Weights of a small transformer language model.
Training: a variant of Adam for these matrices, 333M tokens, 5077 steps.
MLP neurons of a small language model. Each row is named by its layer, matrix (up: input weights; down: output weights) and neuron, and shows model dimensions 16-111. Each number is 128 + 32 x the weight over its row's rms, rounded and kept within 0 to 255.
Before each neuron's rows, "fires after" lists the tokens most often just before its 100 highest values on Wikipedia text that the model never trained on.

fires after: " S", " J", "S", " R", "Z", "R"
L8.up165 [106 141 121 150 103  84 152  77 100 121 131 101 128 123  99  85  71 149  92  93 171 109 120 154 153 160 197 159  94 167 140 140 159 119 113 165 122 105 159  75 105 154 156 150 119 190 165 109 133 168 159 135 149 136 141 131  52 166  97 155 125 133 128 167 105  76 156 133 107 155 129 126 110 221  69  67 175  98 129 132 167  69  62 151 140 120 140 104 150 122 115 162  63 157 108 105]
L8.down165 [ 64 177  87 102 153 142 109 108 138 105 116 121 145 110 109 141  98 147 123  80 160  75 126 101  83 133 199 154  94 160 100  84 127 129  94 103  40 121 108  95 139 172 115  52 116 124 112 138 140 114 153  96  72 124  88 160 164 149 145 152  93 126  85 177  96 127 139 146 116 143 191 117 105  64 134 156  84 130 143 155 100 167 177 123 132 117 154  84 149 109 108  99 137 117 145 168]

fires after: " f", " w", "f", " W", " F"
L8.up503 [142 142 125 124 111 148 117 172  57 141  96 137 122 155 117  75 113 165 160 111 117 233 169 134 147  95 133 153 118 121 212  90 137  85 152 140 172 123 160 126  97 123 134 122 151 146 121 117 141 153  73 140 161 130 195 137  62  84 161 169  88 128 106 116 119 156 135 140 105 119 124  82 152 126 140  85 139  83 144 145 167 142  72 102 117  96 125  74  81 115 119 121 128 105 144 125]
L8.down503 [ 99 114  58 178 123  75  51 151 134 111 121  59  96  75 114 136 150 172 117 172 104 142 119 135 153 136 116  95 128 106 168 164 147  91 126 113 145  88 121 148 167 125  58 152 140 151 162 169 120 147 157 117 156  83 187 101 159 181 112  93 118 209 109 179 128 136 173 129 134 144  93 138  84 143 137 124 127 121 123 109 113 137 121  68 147 169 125 114  98 149 154 123 142 180 138 176]

fires after: " M", " m", "|", " j", " |", " T"
L8.up692 [ 99 134 116 155 107 109 117 120 130 126 142  98 130 147 100 105  96 141 134 153 192 144 135 149  92 202 127  70 143  89 193 157 151 118 169 189 116 172 121  52 111 129 193 120 176 181 110  84 122 140 110 163 133 103 105 120  84 109 158 136 186 143 119 157 148  81 112  63 129  93 129 128 102 160 146  95  93 105 133 148 201  84  71 137  95 151 132 134 125 112 172 148  65 135 163 130]
L8.down692 [113  75 147  47 202 101 158 154  94 126 187 124  84 147 103 144 196 160 184 155 172 107  98  80 132 145 134  87 108 156 112 105 134 123 100 122 110  97 144  92 117  79  97  91 172 116 143 149 115 110 101 167 121  97 152 119 150  87  99  96  92 187  89 117 141 124 121 132 100 111 130 151 161 143 196 192  94 100 150 167 103 142  96 142 173  62 176  70 134 153 125 152 112  89  79 157]

fires after: " |", "\n", "|", " (", ")", "-"
L9.up156 [154 112  74 101 115 126 155 110 135 176 138 125  94 151 107 168 112 161  71 142  93 126 164  96 165 196 104 143 174 103 168 111 133 136 114 179 148 114 150 112 124  57 149 151  99  93 152  81 154 125  75 131 163 188 121 116 127 164 139 122 148 118 103 162 172 126 195 133 103 139 101  88  88  90 112  86 132 125 166 162 118  83 159  86 180 135  91 159  48  64 108 124 125 167 128  94]
L9.down156 [ 61 174 176  94 142 162  65 106 134 113 186 155 172 169 120  93 106  72 119  80 136 147 118 136 100 122 115 117 141 112 134 124 181 136 127 133  98 143  94 134 130 158 153  57 172 128 103 154 159 200 116 117 115 148 126 133 169 159 175 122  90 169  70 128 184  79  75 140 103 110  57 165 171  72 130 134 157 135 135 107 113  70 130 149 136 107 133 113 109  85 143 133 119 100 172  69]

fires after: " |", " T", " Ch", "="
L8.up661 [164 145  57 140 123 116 150 140 146 127 133  92 121 160 143 101 113 117 129 149 106 114 117 132 145 105  85 128  97 139 126 146 173  60 101 162 175 144  99 110 114 105 184  89 136 194 116 101 112 147 118 110  82 130 132 145 129  89  28 183 156 140  89 164 161  84  99 174 126 162 119  78 111 149 151 103 176 149  85 127 153 105 105 148 155  72 124 139 141  93 152 126  98 169 159 122]
L8.down661 [ 84  98 141 121 142 135 148 101 100 112 171 167  80 109 189 156 167 147 139 102  77 141 125 141 101 104 180 162 134 120  78 121 117  76 110 145 133 128 126  92 126  94 148 147 136 155 149 168 184 155 161 109 184 168 142 134 148 138 174 104  94 110 122  98 163 125  99  68 132  72 173 137 209  59 153 150 153 125 187 165 133 123 135 139 199 139 171 119 157 116  95 160 104 124  79 114]

fires after: " (", "\n", ",", " in", "–", " w"
L9.up378 [172  69 111 180 112 164 142  96 123 102 156 127 128 141  83 138 149 142  53 133 111 176 216 138 147 142 122 181 120 141 144 116 154 115 158 157 124 127 101  56  72 134 112 126 175 116 126 126 167 158  44 105 176 135 112 159 131 113 182 106  97 133  96  99 128 112 194 120 128 111  69 147  88 195 168 101 131 176 122 143 113 106 154 144 179  93 103 102  84  83  80 145 118 144 128  55]
L9.down378 [ 52 113  85 111 159 146 157 132  90 118 119 122 108 142 136  75 142 134 105 111 111 112 141  98 150  93 118 117 165 163 106 109 138 198 192 118 101 137 191 154  98  71 109 155 147 115 140 154 160 164 102  86 163 141 125 116 184 128 135 161 160 154 124 126 136 112 124 149 109 111  76 128 112 107 101 173 131 110  91 192 135 143 188 110 162  98  81 119  57 131 101 190 105 103 115 138]

fires after: "\n", "A", " and"
L8.up429 [123 159 159 131 147 127 129 173 174 144 147 105 134 128 192 101  86 177 109 118 116 163  73 117 110 158  93 102 119  95 144  86  88 105 153 163  86 122 110 128 104 118 140 109 163 164 113 172  65 166 190 183 152 143 173 109 157 115 150 171 103 183 126 110 102 130 143 119 111 134  62 154 129  95 174 127 152  98 139 172 122 106 129 154 165 149 168 151 115  77 134 134 123 132 106 126]
L8.down429 [ 87 161 123 185 128 179 131 162 105 176  91 115 193  72 136 126 107 168  55 107 156  86 142 148 102 166  97 169 131  97 107  71 143 101  80  58  76 131 115 113 154 115 145 195  94 144 161 119 104 116  63 107  92 126 141 122  78 163 196 152 152 152 121  95 115 139  73 135 153 123 144 100  98 149 114 120 164 152  97 129 120 126 152 107 119 138  79  94 101 146 168 180 157 106 141  65]

fires after: " |", " t", " 1", " T"
L3.up624 [170  87 164  99 107  82 172 102 136 117 143  98 130 165 136 160 120  58 115 125  93 106 114 145 127 130 196  71 140 114 128 173 107 122 184 169 183 112 130 101 102 121 133 156 149 123  96 170 144 167 197 152 105 104 126 113  82 127 103  85 142 174 108 150 156 123 155 138  95 106 105  69  79 157 128 121 149 159 136 129 167  81 141 141 163 118 120 133 147 102 114  99 134 139 147 130]
L3.down624 [121 175 117 114 178 106 106 117  97  94 158 145 104 145 159 112  93  80 150 114  72 126 119 139 157  81 166  68 136 123 140 136 108  73 134 170 143  84 117 170 146 126 124  97 134 197 147 131 150 208 117 193 135 103 154 133 202 122  93 134 139 123  89  98 164 132 115 115 106 124 108 112 113 138 137 105  92 149 115  78  98  97 163 136 172 106 130 130 183 136 145 119 181  93 143 156]

fires after: " r", " tra", " bl", "r", "ro", " m"
L8.up732 [154 167 103 102 190 103 126 116 164 121 143 111 115 104 115 167  87 198 110 134 105 134  83 100  92 156 137 204 213 116 153 146 168 102 106 125 181 115 136 102  96  89 112 126 133 123  97 141 133 173 157 135 162 174 169  94 148 145 168  64 150 105  98 158 152  45 112 156 125  72 129 116 105 119 169 111 121 122 143  82 123  97 109 129 170 138 168 126 109 132 151 114  91 167 121  91]
L8.down732 [110 101  59 171 196 110 170 177 151 119 130 116 131 157 129 147  65 160 154 192 133 115 125  91 158  94 156 169 123 173 170 115 148 175 107 123  80 112 117  68  95 188 117 142 116 114 168 118 121  79 107 196 139 125  89 128 178 153  81 172 152 153 159 120 132 124 125  80 113 109  99 120 109 127 138 116 112 132 123 140 151 124 106 108 106 104 134 134 142 143 126 171 179 145 125  95]

fires after: " B", " J", "b", " M"
L8.up216 [109 164  79 168 135 167 134 111 102  99 117  99 134 129 100 182  58 164 120 131 148 130 122 143 124 210 139 125 144 157 173 150 147 155 113 155 106 158 146  36 123 118  82  91 182 130 147  94  91 118 140 186 185 116 144 117  56 104  93 153 150 152 156 150 120  85 108 112 145 172 111 101 146 188  91 129 138 126 139 110 171 134  91 107 170  88 105 109 141  79 101 113 102 155 156 145]
L8.down216 [126 141 110  98 131 149 119  95 162 166 169 126 102 105 105 174 121 120 189 100 105 160 164 173 163 155 112  76 140 214 102 152  74 116 169 128 157 123  98 182 162 153  99  77 144 134 138 173 166 129 165 132  86 131 103 137  65  94 105 159 148 108 134 123  94 130  77 161 110 113 143 124 102  92 124  68 119 200 119 106 129 125 124 113 175 144 181 156 142 155 131 128 109  82 102 196]

fires after: " |"
L3.up20 [197  97  85 112 120 144 131  91 129 181 110  70 117 165  67 107 123  56 115 132 118 101 146 124 116 192 182  99 138 115 140 152 138 194 123  99 129 180  90 111 142 102 136 150 165 122 116 139 172 132  83 118 138 103 131 136 127 112  90 108 177 153  93 129 138 178 159 142 129 165  84  89 105 114 175  84 152 118 116 170  60 166  95  79 181 153  96 147 194 133 105  90 155 122 124 111]
L3.down20 [116 101 150 180 156 109 114  94 154 155 150 139 132 177 127 117 158 190 111 119 149 113 153 113 223  99 155  99  75  68 109 161 101 123 205 166 147 120  95 138 163  95  84 139 150 201 107 115 137 118 128 128 180 144 163  76  61 165 129 124 125 154 186 109 152 166 108 100 116 134  98 145  89 178 161 159 153 121 136  90  97  97  63 124 160 129 130 133 134 150 159 137  80 122 155 141]

fires after: " c", " C", "b", " 18", "emb", " int"
L8.up501 [129 154 184 149  85  68 188 131  94 153 141 108 126 163  74 122 110 141 143 122 127 142  96 129  90 159 170 145 120 155 152 127  99 155 119 112 106 163  84  74  71 101 152 103 117 131  80 157 138 150 113 153 162 166 155 125  90 109 104  83 136 163  79 124  84 178 132  80 113 190  79 119  63 180 155 171 146 154 120  64 105  44 122 143 108 106 152 146 128 140  80 114 177 145 138 117]
L8.down501 [158 153  96 136 208 194 213  89 136  94 113 130 140 174 151  81 189 120 162 158 134 138 111 102  99  61 102 129 135 172 103 124 118 134 141 160 114 115 183 101 113  74 167 147  96 126 164 120 127  87 143  98  99  91 144  80 133 147  97 122  92  96 153 101 118 179  86 178  91  96 140 141 156 120 140 116 175 106 126 194 162 140 134 123 143 108 131 136 138  98 166 166 131 120 157 128]

fires after: " M", " N", " R", " G", " K", " J"
L8.up22 [157 196 111 142 115 132 127 120  92 152 132 118  84 117  85 140  47 138 115 144 159  91 104 150  92 198 198 108 179 151 185 148 169 146 120 139 127 120 119 126 134 139 123 165 155 132 140  60  98 151 181 109 102 151 136 131 132 114 119 142 171 154 137 137 110  98 120 145  62 151 115  84 152 117 135 106 130  71 100 135 159  64  77 129 176  97 128 126 171 104  87 152  84 195 130 150]
L8.down22 [129 155 114 141 126 108 134 122  76 102 140 116  70 103 121 119 101 137  79 120 134 114  91 144 125 101 185 161 122  73 107  81 101 134 156 120  96 132 111 114 143 160 127 132 152 105 114 184 126  88 132 169  96 113  94 141 123 150 150 133 160 104 135 112 170 184  89 170 127  99 171 131 136 109 172 181 123  72 161 108  95 113 118  64 116 138  91 176 149 180 148  82 136 138 169 127]

fires after: " r", " f", "r", " h", " b", " j"
L8.up67 [133 115  53 121 127 125  82 153 205 140 117 140 143 154 146 121  83 125 164 155 111 109 105 114 110 131 139 117 216  66 152 104 109 101 126 129 164 149 156 100 128  62 118 121 172 199  59 151 111 138  91 166 136 142 209  83  99 104 150 104 180 108  85 176 153 112 165 135  77 177 131 139 112 139 154  96 115  98 124 139 154 105 117 119 150 130 119 151 145  96 143 116  97 146 122 146]
L8.down67 [136 112 112 166  87  85 100 102 104  69 106 152 106  63 102 174 137 105 111  88 109 114  99 100 136 124  94 125  91  99 163 112 203 176 123 118 147  84 142  83 118 133 140  64 158 121 147 136 108 109 150 135  88  77 126 152 174 143 126 104 126 152 171 147 119 130 126 103 120  94  70 207 180 103 106  84  78 153  63 128 168 133  98 103 130 165 149 170 167 137 187 122 174  77 143 120]

fires after: " B", " C", " c", " b", " St", "b"
L9.up656 [148 181  94  91  97 175 113  83 135 159 111  98 139 215 108 162  97 167 177 104 122 158 146 115 115 178 107 173 189 126 143 181 148 120  97  98 106 150 140  43  76 102 144 151 111 182 183  99 114 132  84 147 127 136 158 178 122  67  95 144 132 118 167 116 150 167 137 112 115 153  95 130  90 179  90 134 124 149 135 143  88  73 151 154 176 110 108  91 127  53  90  72 184 149 148  77]
L9.down656 [ 61 143 152 140 181 122 181 191 157 164 155 121 178 148 132 111 146 144 126  87 148 114  94  57 110 108 111 147 134 157 138 109 103 139 130 133 153 126 113  96 107 115 138 170  71 112 106 104 108 132 105 129 140 132 101 124 164 108 143 143 111 128 139 109 126 137 131 126  68  89 113 152 149 134 112  81 115 177 120 109 138 115 125  63 180 123 138 101 133 170 111 108 147 188  59 174]

fires after: " |", " S"
L6.up503 [134 149 140 127 108 163  65 155 133 146  67 132 113 129  85 123 118 161 169  81 151 133 115 120 116 142 230 113  94 142 142 143 131 150  96 109 191 155 130 146 142 107  69 164 143  95 140 118 140 115 144  98 123 151 128  80 123 127  81 109 117 112 133 112  74 131 139 143 135 216  56  77 126 117 140  99 111 118 134 117 154  84 137 101 166  90  94 171 191 134 125 106 104 155 169 141]
L6.down503 [132 104 117 128  97  98 165  91  96 108 106 170 101 121 110  97 172 125 125 123 178 133 123 120 170  96 106 153 105  74 123 125 121 106 129 104 157 138  98 142 113 121 155  97 124 134 124 121 112 168 183 117 129 134 189 186 113 189 125  82 104 131  62 120 128 140 175  77 157  71 126 140  97  90 188  88  78 156 130  99 130 110  90 151 142 118 153 128 123 112 103 162 181  94 116 159]

fires after: " |", " Y", " G", " L"
L3.up409 [131 178  57 121 129 123 146 135 132 166  92 102  82 124 133 128  82 128 148 132 129 126  42 155  59  99 125 132 124 200 139 147 140 149  67 145 141 167 110  96 158 147 141 144 195 134 117 102 137  76 171 105 142 146 183 144  62 152  47 127 117 145 137  81 154 142 155 165 145 155  81 110 130 119 103  70 122 152 146  94 176 124 124 119 105 148 155  86 180 114 113 126 156 140 138  94]
L3.down409 [147 100 161 148 107  87 139 167 128 127 141  92 125 142 102 178 172 153 116 101 147  95 152 113 102 112  99 163 139 137 115  63 108  85 131  69 192 148 159 158 111 116 151 135  56 150 177 135  96 199 112 143 150 121 142 105 108 114 179 113 168 119 112 150 156 152 134  61  86 161 101 153 179 102 175 122 182  84  95  78  48 149 136 126 150 131 165 146 136 116 133  69 103 129 129 125]

fires after: " |", "|"
L3.up717 [166 113 138 101  58  99  70 114 108 111  98 114  88 157 146 163  80 130  93 136 142 128 176  99 140  93 144  77 129  96 178 110  80 102 126 158 151 139 140 125 110  78 145 165 161 157 153 115 179  89 190 151 123  96 155  99  99 119 106  78 158 167 114 157 128 131 134 165 149 105  46 109  93 128 139 161 144 159 129 188 120  85 111  96 168 127 108 108 114  66 135 159 134 139 129 107]
L3.down717 [192  96  85 151 126 137 141 146  59  93  46 117 151 118 121 175 142 142  93 124 165 199 116 117  95 145 153 121 164 130  62 112 112 111 151 124 129 105 140 172  90 107 116 177 101 126 103  90 121  97 103  97 128 155 152 107 112 187 187 156 115 107 112 112 110 112 139 138 133 131 170 119 132  64 122 148 151 182  98 144 162  96 125 160 121 180 104 113 140 126 119 137 169  80 149 108]

fires after: " |", " U", " 0", " G", " g"
L8.up74 [174 167 155 112 102 158 130 134 114 142  81 108 123 139  56 110  85 129  75 167 232 119 200 162 190 137 124 113 111 131 146  82  84  92 118 133 191 170  90 109 154  77 119 122 128 130 156 117  99  69 133 109 115 166 129 157  87 136 147  95 131 186 123 122 100 156  83 142 110 112  98 129 121 169 147 122 138 147 142 158 129  64 111 107 218 114 145 139 135  70  63 116 151 115 143 173]
L8.down74 [117 134 100 126 124 112 135 136 142 182 157 150  79 145 141 117 155  98 122 113 110 164  73 144  90 159 160 156 142 186 179 124 116  90 188 133 102 100  97 137 148 128  91 200 142 120 147 103  84 146 145 125 108 164 131 199 190 117 102  98  89 140 105 103 152 152 130  98 105  86 160 141 100 144  86  97 138 134  88  58 209 141 119 117 157 172 147 142 106 127 104 116 171  91 124 151]

fires after: " |", " between", " the"
L3.up135 [170  90 102 172 109 103  70 127 116 171 131 106 143 107 136 168 118  90 148 137 150  58 153 124  36 125 168  92 189 117 133 156 131 117 125 110 160 181  91 158 161 101 163 117 189 105 120  95 133  94 200 142  64  64 149  95 100 165 105  53 173 167 139  90  97 165 127 136 117 135 102  76  52 133 116  84 129 121 114 113 154 125 152 125 158  88 112 106 166 134  84 116 156 107 145 145]
L3.down135 [107 114  97 174  99 103 100 138 187 165  50 146 131  98  96 155 175 100 150  95 181 142 157  63 141  80 115 141 135 108 161  57 122 152 165 160 201  91 131 163 177  89 104 178  85 131 150  97 112 101 102 143 136  97 171 125  85 158 129  84 149 139 112 114 132 139 141  66 151 107 171 174 101 116  90 126 138 152 146  81 134 120  82 196 129 178 127 163 128  63  87 126 144 187 113  96]

fires after: "-", " pro", " un", " p", " (", " in"
L8.up66 [162 155 147 166 121 119 137  99 138 117  96 150 101 130  84 122 117 126 146 156 114 108 165 156  65  81 119 122 142 148 108 177 143 105 153 193 220 143 121 157  73 112 122 101 112 103 111 138  65 140 122 134 154 187 155 155 160  90 106 127 206 108  83 150 179 136 134 146 185  84  83 114 169 150 128 161 116 100 152 147 124 137 116 156 123 132 123  90 123 131 132 140  69 121 139  89]
L8.down66 [160 128 153 110 134 149 157 149 139 164 170  72 127 163 150 146 208 147 134 110 174 122 152  55 179 173  76  90 140 123  70  96 110 123 134  92 122  87 140 125 150 131  90 108 210 176 113 169 131  71 115  75  82 104 101 162  89  70 135 118 123 135 128 155 161 129 135  97 154 110 148 110 127 122  75  89 133  88 103 132 161 157 135 202 133 126 150 188 113 126  99 103 136  89  85 145]

fires after: "-", " G", " c", "ode", " I"
L8.up142 [140 149 148  89  87  95 175 178  81 134  89 133 107 214 121  94 100 119  79  75 119 179  67 174 136 128 144  86 106 111 190  80 114 108  88 128 132  94 105 128  98 128  98 180 167 157 171 166 123 128 105 130 128 141 127 158  99  86  76  88  79 140 139 171 121 146 164 142 116 133  60 107 164 157 157  79 133 151 236  95 150  62  69 108 128 162 104  97 158 121  61 128 150 172 147 103]
L8.down142 [ 97  88  91 105 150 137 128 102 139 103 106 131 130 131 109 164 164 108 166 144  85 102 139  87 117 116 137 174 173 157 148  94 158 154 156 134 167 109 116 163 144  79 112 188 152  85 110 143 119 155 122 153 102 137 113  82 117 168 175  80 149 157 136  86 128 147 161 111 176 133 124 170 107 107  89 119 162 131 168 159 155 115 109  93 138 173 139 144 137 102 159 136 126 182  55 119]

fires after: " V", " B", " P", "\n", " J"
L8.up310 [125 138 161 107 128 120 157 102  67 106 134  55 112 127 108 101 108 155 125 132 128 162 138 171 129 212 154 180  89 128 172 123 173 152  94 189 100 169 123  90 146 121 111 143 153 174 121 107  88 207 147 127 160 114 153 136 149  68 155 111 122 156 151  91  60 115 157 165 160 140 152 100 140 205 112 102 125 122 148 150 166 160 135 127 129 130  80  98 127 113  77 135 141 189 117 120]
L8.down310 [ 65 125  95 148 123 115  39 170 118 124 127 172 157 102 139 119 101 144 129  94  62 142 180 155 153 107 149 109  84 123  78 109 104  48 150 175 139 129  90 210 113 145  59  80 125 111  88 124 106 108 129 152 109 136 117 107  75 142 169 131  86  65 130 110 160 104  58  68 128 119  87 145 137 121 130 128 132 147 138 117 110 156 167 131 146 155 174 129 112 147 111  75 147 169 174  83]

fires after: "\n", " |", " S", " T", " W"
L2.up290 [124 178 108 113 101  96 174  96 190 133 151 171 169 193  87 151 140 201 131 126 129 175 107 138 133 133 163 154  97 154 142 106 139 103 114 140 104 166 109  78 119 107 162 156 150 185 125 103 119 199 156 113 109 175 149 106 157 102 112 112  96 159 126 143 153 122 123 174 107  73  93  99 105 141  76  51 178 130  98 161 112  95 147 120 151  72 149 115  98 106  84 136 127 165 146 135]
L2.down290 [139 101 147 111 109 196 112 193 131  81 152 186 132  44 186 102 125 126 158 169 181  91 162 141  65 153 139 135 143  85 113 129 110 129 147 111 115 147 136 140 160 171  94 131 109  50 105 135 140 159 138 166 156 153 121  74 156 166 135 109  67 130 182  99 116 147 101  88 170 103 150 110 123 118 166 150 165 102 166 142 162 147 109 113 125 115 132 113 132 105 157 154 150 165 105 106]

fires after: " a", "-", "a", "i", " A", "{"
L9.up484 [122  88 145 182 159 135 169 140  96 149  95 103 106 171  99  75 106 145  81  94 114 113 103 117 144 123 130 133  99 132 178  79 142  64 127 123  92 105 125 150 126 140  97 138 174 106 132  85  90 103 122 162 113 174 136 134 115  82  75 152 144 129 115 122  95 211 137  84 154 163 117 128 108 168 167 197 100  60 111 119 157 109 159 122 188 140 121  77 135  64 162 199  91 159 131  74]
L9.down484 [159 130 140 146 233 136 167 121 125 140 147 125 162 154 113 105 151 133 104 146 181 110 120 114 131 152 144 134 119  89 150 159 142 118  91 168 103 127 153 111  51 130 154 116 173 117 151  99  80 136 150  97 105  85 117 100 123 148 114 111 137 118 136 104 160 100 106 136 127 140 109 117 129  98 105 128 101 156 188 199 185 125 161  77 127 127 167 111 123 133 207 115 126 136  87 198]

fires after: "\n", "|", "=="
L2.up560 [175 126  92 103  68  85 130 103 125 126 136  85 155 132 162 134 100 145 109 122 145 140 151 122 155 114  95 172 112 118 160 123 158 116 142 200  70 144 186 139  76  69  98 136 149 147 175 157 124 146 183  85 133 179 163 112  68 124 140 133 124 143  41 162 114 131 154 128 142  67  51 137 171 148 125 102 165 123 112 155 110  94 141 118 198 138 166 133  61  89 146 149  78 173  66 148]
L2.down560 [114 127 142 138 171  90 101 103  96 100 128 200  90  82 184 118  97 143 110 127 131 111 169  63 104 127 113 155 170 112  93 151 113 167 106  71 109 155 109 109 125 196 146 147 147  90 132 130 142 136 144 149  82 111  85 108  86 113 174 127 121  98 158  94 129 112 145 139 123 105 174  99  94  82 116 136 134 160 147 105  92 102 150 134 117 156 109 123 182 166 187 138 179 115 154 191]

fires after: " p", " P", " C", " O", "u", " c"
L9.up19 [112 186 164 145 134  85 161  93  79 128  83  82 148 218 138 160  24 182 139 163 131 117 128 137 114 138 126 164 111 144 147 102 135 140 129 197 120 166 141  49 124 120  81  74 195 109 103 135 104 134 113 166 121 231 116 114 106 147  51 108 127 150 156 135  98 120 111 113  76 102  95  99 134 121 145 145 102 161 122  96 106 101 145 130 170  98 207 127 152 135 150 141 134 126 101 126]
L9.down19 [125  84  73 121 114 217 116 145 185 163 132 138 149 112 125  94 159 102 153 138 105 124 117 145 126 140  87 110 121  73 126 157 144 100 122  80 128 115 150 181 138 165 155 166 152 162  98  75 167  47  84  53 121 149 120 103 178 136  87 128  85 142 122 158 126 166 161  70 105 177 143 147 117 152 128 124 178 134  84 137 142 184  88 142 181 165  94  98  86  62 116 148  88 112  94  71]

fires after: " I", " O", " e", " c", " o", " E"
L9.up386 [167 172 162  99 104 140 184 152 102 106  75 165 134 161  51 107 109 150 105  59  72 162 148 147 110 131 137 165 108 138  97 127  84 124 103 120  54 162 149 158 172 118 106 131 180 137 186 172 117 115 101 148 168  94 159 102 144  82  93 157 121 164 142 136 146 122 165 125 153 136  54 117 110 150 160 115  83 106 150 107 134 120  56 111 115 143 104 172  74  84  74 129 121 127  91  50]
L9.down386 [ 82 163 119 133 197  79  76  87 196 142 146 159 108  97 140 160 120 123  90 154 123  97 117 113 157  97  89  80 118 154 159 149 177 106  76 122 191 123 116 199  94 191 195 142 118  69 119 151 104 128 132  89  70 101 129 163 148 141 159 134 121 109 141 140 128 126 101 162 148  96 140 144 103 168 161 153 156 173 106 117 118  74 111 193 116 115 142 117 101 124 101 115 129 136 133  69]

fires after: "\n", "A", "E", "20", "=="
L3.up549 [157  99 153 131  94 118 143  99 134 109 136  54 162 128  75 130 126 145  90 112 127 151 130 175 128 128 109 145 207 128 138  75 103 113 153 152  53 158 159 144  58 141  92 131 126 109 146  93  94 190 124 132 169 179 131 134 117 149 195 142  88 191  76  99 127  87  92  76 126 126 121 102 160 132 186 155 157 116 147 143 108 155  65 184 112 174 175  98  73  96 135 123 101 172  62 149]
L3.down549 [164 129 159 165 132 189 119 137 156 157 145 175 111 110 121 122 181 119  88  74 172 124 196  98 157 173 166 141 122 158 123 149 133 136 119 114 117 138  74 175 149 176 148 175 103 111  83 139 117  59 120 140 119 180 152 143 101 108 154  84  92 100 136  84 109 120 106 158 141 174  59 129  95 135  99 104 107 140 130 179 181 176  96  75  98 153 122  85  75 160  91 112 146 140 217  73]

fires after: " R", " r", " W", " w", "R"
L8.up628 [155 143  56 133  81 159  88 169 149 112  76  98  88  84 166  83  87 166 157 106 119 170  90 146 161 127 167 129 160 160 179 114 197  78 105 186 146  89 150 129 129 125 148 157  85 132 129 114  98 171  91 142 138 128 107  91 157  82 140 161 148 132 104  82 167  85 130 105 105 144 121 127 120 148  73  67 115  97 133 135 137 143  58 183  90 134 169 123 177  94 126 124 137 159 143 144]
L8.down628 [108 148  44 164 171 123 139 189 189 142 139 173 136 146 122 111 115 137 179  89 105 104 176  95  66 168 123  96 137 160  99  92 173 123 157 125 137 106  37 100 154 132  51  68 155 133 122 153 171 122 135 126 132 138 147 110 112  73 161 123 106 135 160 114 114 157  82 109 159 147 133 103 119 157 150 193  85 148 165 186  97 105 121  84 114 145  64  95  98 151  68  95 114 157 133 145]

fires after: " h", " B", " b", " ch", " m", " T"
L8.up642 [102 175  99 165 150 145 132 151 170  64 108 115 124 197 121 102  65 155 121  88 114 125 162  91 156 148 135 169 169 152 104 149 113 123 156 162 195 165 104  87 117 136 146  60 199 157  64  73 108 161 119 139 102 175 169 143  71  95 145 136 177 134  85 162  85 103 114 132  98 148 119 122 118 128 101 131 126 117 106 132 114  82 141 155 188 139 125 162 124 180  57 145 146 179 134 149]
L8.down642 [144 154 106 104  86 122 123 164 183 137 161 157 100 115 171 155 128 114  77  74 146 132  74 133 127 154 115 114 162 159 139 155 133 158 145 169 109 108 116 104 155 123 138 123 138 116 120 172 110 113  68  98 119 106  99  27 128 128 162 142 179 160 175  84 107 110  77 114 122 116 113 132 119 131  68 106 141 141 148 156 186 155 154 206  59 129 122  64 163 117 177 151 110  68 132  80]

fires after: " f", "-", " un", " re", " dis", " for"
L8.up514 [132 146 169 191 123 111 146 104 154 129 132 134  47 175 120 166 118 143 160 163 115 107 107 118  81  97  94 152 120 124 135  88  79 105 122 121 152 148 177 132  59 108 147  66 128 143 147 112  65 143 143 175 108 129 157 168  64 141 134 127 190 150 110 128 115 167 130 102 156 115 115  89 136  84 174 136 184 100 191 147  87  79 150 143 112 152 121 111  60  90  60 139  95  82 184 123]
L8.down514 [119 118 133 135 120 117 146 117 125 170 104 108  75 119  83 101 170  73 122 167 120 113  53 118  58 179 172  74 140 137 130 170 146  75  93 155 113 122 125 118 129   0  60 152 158 104 143  87 178 157 137 103 127 134  84  96 102 148 169 128 158  68 119 165 166 136 116 155 164 133 129 121 140 134 109  98 102 120 123 109  85 132 132 146 143 152 145 158 110  77 131 154 163 205 116 108]